config = dict(
    intermediate_size=768,
    attn_scale=0.177,
    init_std_o=0.0,
    init_std_up=0.0486,
    lr_mult_o=1.5,
    beta1=0.9,
    schedule='wsd',
    batch_tokens=16384,
    max_seq_len=128,
    train_tokens=158900000,
)
MLP neurons of a small language model. Each row is named by its layer, matrix (up: input weights) and neuron, and shows model dimensions 16-143. Each number is 200 + 20 x the weight over its row's rms, rounded and kept within 0 to 999.
After each neuron's rows, "fires in" lists the words (lower case) most often at its 100 highest values on Wikipedia text that the model never trained on.

L2.up104,210,178,166,188,188,233,206,202,195,190,230,221,207,202,201,188,192,209,211,190,200,165,179,186,193,237,203,202,194,222,204,183,171,246,199,150,209,206,209,246,233,199,188,232,197,186,190,206,213,201,213,195,199,194,204,229,213,218,193,205,186,199,184,207,197,197,155,238,226,198,249,202,199,170,228,193,210,173,203,198,195,209,211,200,220,206,179,166,186,200,199,230,198,223,209,147,169,185,159,191,231,185,190,206,222,191,189,188,221,213,184,262,211,174,173,179,194,188,186,212,221,221,185,214,183,228,190,187
fires in: "made", "who", "have", "represented", "listed", "people"

L2.up83,193,202,199,214,168,167,191,213,163,231,195,207,185,222,195,206,216,200,206,152,200,194,208,207,190,171,185,175,187,204,173,194,192,185,196,202,198,212,202,203,206,210,202,222,234,182,194,220,186,243,215,199,228,209,165,244,215,173,198,184,170,196,190,194,219,230,187,178,176,207,219,204,209,163,196,244,195,231,208,184,220,217,190,222,219,191,217,196,219,198,228,200,191,195,183,180,209,245,178,193,207,218,233,238,191,197,171,198,173,208,186,175,178,169,223,196,174,194,190,219,211,155,223,188,186,215,146,186
fires in: "club", "class", "clan", "claude", "closed"

L6.up555,207,212,219,186,184,221,212,208,180,193,193,184,206,201,226,206,238,194,198,206,145,218,219,192,180,208,212,206,202,205,214,196,207,183,192,202,175,196,222,188,231,143,236,195,175,182,202,193,173,186,207,221,172,198,179,205,229,234,187,179,209,216,195,198,153,190,185,182,175,239,220,201,211,194,176,193,155,212,194,177,180,194,202,186,228,202,238,197,191,210,213,190,182,217,204,210,217,173,190,229,190,191,205,178,193,197,252,216,189,225,205,206,199,227,197,201,203,203,220,173,170,238,176,196,211,196,216,230
fires in: "western", "northern", "national", "central", "first", "southern"

L5.up25,200,215,193,176,242,207,197,195,211,188,188,214,188,214,229,202,217,207,191,169,219,192,193,200,181,207,204,215,240,205,207,168,238,166,200,186,221,218,180,186,185,237,204,215,234,196,178,171,196,200,213,184,183,198,179,202,190,185,175,202,185,179,193,187,189,209,216,184,182,177,210,200,187,263,235,222,178,222,234,196,199,199,208,180,224,221,217,214,180,191,214,220,180,234,206,174,197,172,217,194,199,190,213,193,221,211,230,174,200,184,193,194,190,183,170,145,192,167,205,210,179,197,196,227,226,193,200,163
fires in: "several", "year", "years", "university", "season", "safety"

L8.up423,163,198,190,209,213,165,176,194,239,203,204,232,177,208,226,240,207,227,161,215,172,215,194,166,215,214,207,182,214,232,219,214,194,222,175,188,242,199,173,207,222,184,188,207,229,184,200,211,219,214,193,188,191,207,184,196,196,200,203,207,168,199,204,224,223,200,171,196,193,211,212,181,206,186,175,169,213,192,176,174,210,209,212,253,215,192,225,181,219,242,173,204,181,189,211,240,223,242,225,198,169,187,219,174,211,217,225,177,151,215,181,191,194,206,224,181,213,176,222,219,202,174,220,182,220,197,200,217
fires in: "the", "his", "s", "their", "born"

L2.up689,236,184,176,232,205,173,198,175,202,181,202,171,190,201,264,181,234,216,196,207,238,207,211,205,213,234,221,200,206,172,187,139,219,220,212,175,218,184,217,231,195,193,210,215,180,243,189,223,185,186,195,203,196,213,198,218,207,182,194,188,229,165,190,235,161,203,235,184,191,219,221,194,195,208,188,193,176,191,212,215,237,227,189,189,186,188,195,187,210,204,219,223,195,217,194,194,202,176,218,168,205,169,199,174,190,221,191,176,196,198,215,193,188,199,175,164,208,212,195,188,213,206,181,171,184,205,213,192
fires in: "2024", "2023", "2022", "2021", "2020", "2025"

L2.up45,187,198,219,197,225,196,220,205,206,195,200,171,213,167,213,208,208,177,177,206,179,198,200,207,212,181,211,170,195,217,215,152,201,227,197,204,181,219,221,223,175,253,221,214,223,202,160,162,215,182,193,177,221,188,229,208,217,182,179,168,216,238,200,201,235,206,202,181,192,213,188,178,194,231,236,179,217,181,179,232,188,202,161,183,199,191,217,203,193,225,187,207,181,160,203,180,207,213,237,185,214,197,175,184,217,237,191,200,242,216,197,213,213,190,200,175,214,184,189,207,226,207,196,230,186,191,170,196
fires in: "same", "another", "name", "title", "came"

L2.up509,166,198,182,206,228,161,202,225,167,166,228,205,209,203,184,229,205,183,182,213,181,214,203,198,181,165,177,194,236,217,191,200,217,206,209,237,200,202,207,213,205,194,226,196,280,208,187,225,202,214,187,182,194,179,217,219,216,187,205,195,197,208,193,173,178,195,187,175,179,173,176,162,213,191,196,219,165,223,176,207,168,223,168,168,203,184,204,199,185,204,207,219,192,213,215,189,198,197,193,211,236,205,183,204,219,184,170,208,208,204,215,232,221,214,227,200,191,200,227,197,191,186,188,215,211,208,207,205
fires in: "army", "embassy", "department", "church", "lady"

L2.up543,177,190,212,186,169,162,188,233,213,196,238,215,207,231,186,183,233,183,194,230,147,214,171,199,210,232,224,170,181,209,219,194,197,222,209,201,199,185,179,205,191,187,182,198,229,202,206,190,245,252,202,183,193,221,186,171,189,174,171,177,218,210,198,201,213,213,183,218,225,181,193,195,230,190,199,226,191,205,178,200,192,198,194,230,184,212,230,204,211,235,225,199,233,198,212,191,211,223,215,176,198,221,189,181,265,191,165,196,196,166,204,195,213,171,179,222,219,171,196,196,162,214,181,214,175,215,186,205
fires in: "to", "battle", "attended", "age", "contains", "along"

L5.up752,232,183,208,191,196,212,215,240,187,176,193,174,216,207,172,197,205,178,235,234,217,184,207,199,218,201,150,158,193,182,223,235,204,178,227,204,216,206,203,185,176,190,214,180,231,184,154,196,191,178,219,220,204,192,246,181,250,210,189,195,186,204,194,190,216,192,213,173,201,200,236,213,165,215,194,223,205,188,208,193,224,228,171,160,196,188,162,215,238,182,185,183,165,192,199,208,229,190,203,207,211,209,209,227,204,239,195,213,221,193,163,202,174,211,200,199,238,207,209,185,207,174,217,189,189,157,183,192
fires in: "education", "early", "episode", "episodes", "economic", "nuclear"

L2.up338,193,202,151,196,188,181,193,208,184,207,222,205,196,200,202,180,227,206,177,168,209,235,211,216,180,184,194,178,178,200,174,204,203,224,191,212,205,214,214,207,176,227,205,207,208,205,213,209,200,172,198,224,207,170,208,165,176,229,208,215,190,223,191,188,217,216,204,226,209,200,193,177,182,173,173,203,200,223,196,226,221,167,188,220,211,183,165,187,213,201,240,183,179,200,204,186,192,173,174,202,173,169,217,176,211,206,184,205,222,209,190,205,190,234,188,156,217,218,222,180,205,252,192,202,160,184,249,241
fires in: "government", "people", "mississauga", "attack"

L2.up33,224,196,161,177,197,222,203,230,191,230,207,218,175,210,214,210,208,189,218,186,207,209,213,233,200,199,188,200,207,218,169,174,179,221,196,206,214,184,205,237,204,215,225,249,200,203,228,192,175,201,235,148,158,218,181,181,225,205,182,210,205,197,178,231,222,180,199,192,187,210,213,196,209,187,140,189,190,200,189,204,200,190,182,210,229,166,244,231,191,238,204,190,235,213,210,186,230,202,186,199,193,238,185,188,177,204,214,220,181,183,190,189,182,211,205,192,210,174,176,167,164,203,206,204,206,216,188,188
fires in: "took", "released", "won", "produced", "featured", "nominated"

L2.up413,216,216,184,208,202,219,212,205,217,203,210,224,212,237,199,177,198,183,209,196,164,196,210,214,210,200,167,210,180,193,195,207,214,203,190,188,208,182,184,181,205,227,236,218,213,216,155,175,210,236,195,194,189,180,147,202,222,187,193,149,227,192,192,190,195,177,192,207,192,203,204,192,230,216,228,219,195,164,217,190,185,207,203,172,170,192,199,215,196,208,272,160,234,182,190,224,190,242,217,232,214,204,203,181,206,206,222,214,192,180,242,205,201,211,214,196,214,207,152,184,184,182,183,203,241,168,197,209
fires in: "team", "court", "award", "programs", "grande", "teams"

L2.up39,181,207,206,194,192,194,144,211,171,216,213,196,196,208,181,190,241,211,178,208,204,218,215,180,201,236,202,201,184,221,227,174,200,203,164,172,141,214,166,221,224,197,209,224,190,193,183,181,157,214,180,219,205,178,206,192,239,206,182,189,212,205,237,169,172,210,174,209,232,191,200,210,232,192,190,227,229,217,214,231,196,213,200,181,223,182,198,198,188,176,210,197,176,217,206,221,187,195,227,221,202,201,188,180,196,216,198,191,196,211,197,219,163,219,200,179,206,181,193,186,193,184,207,257,163,195,226,162
fires in: "by", "sir", "member", "synonyms", "chair"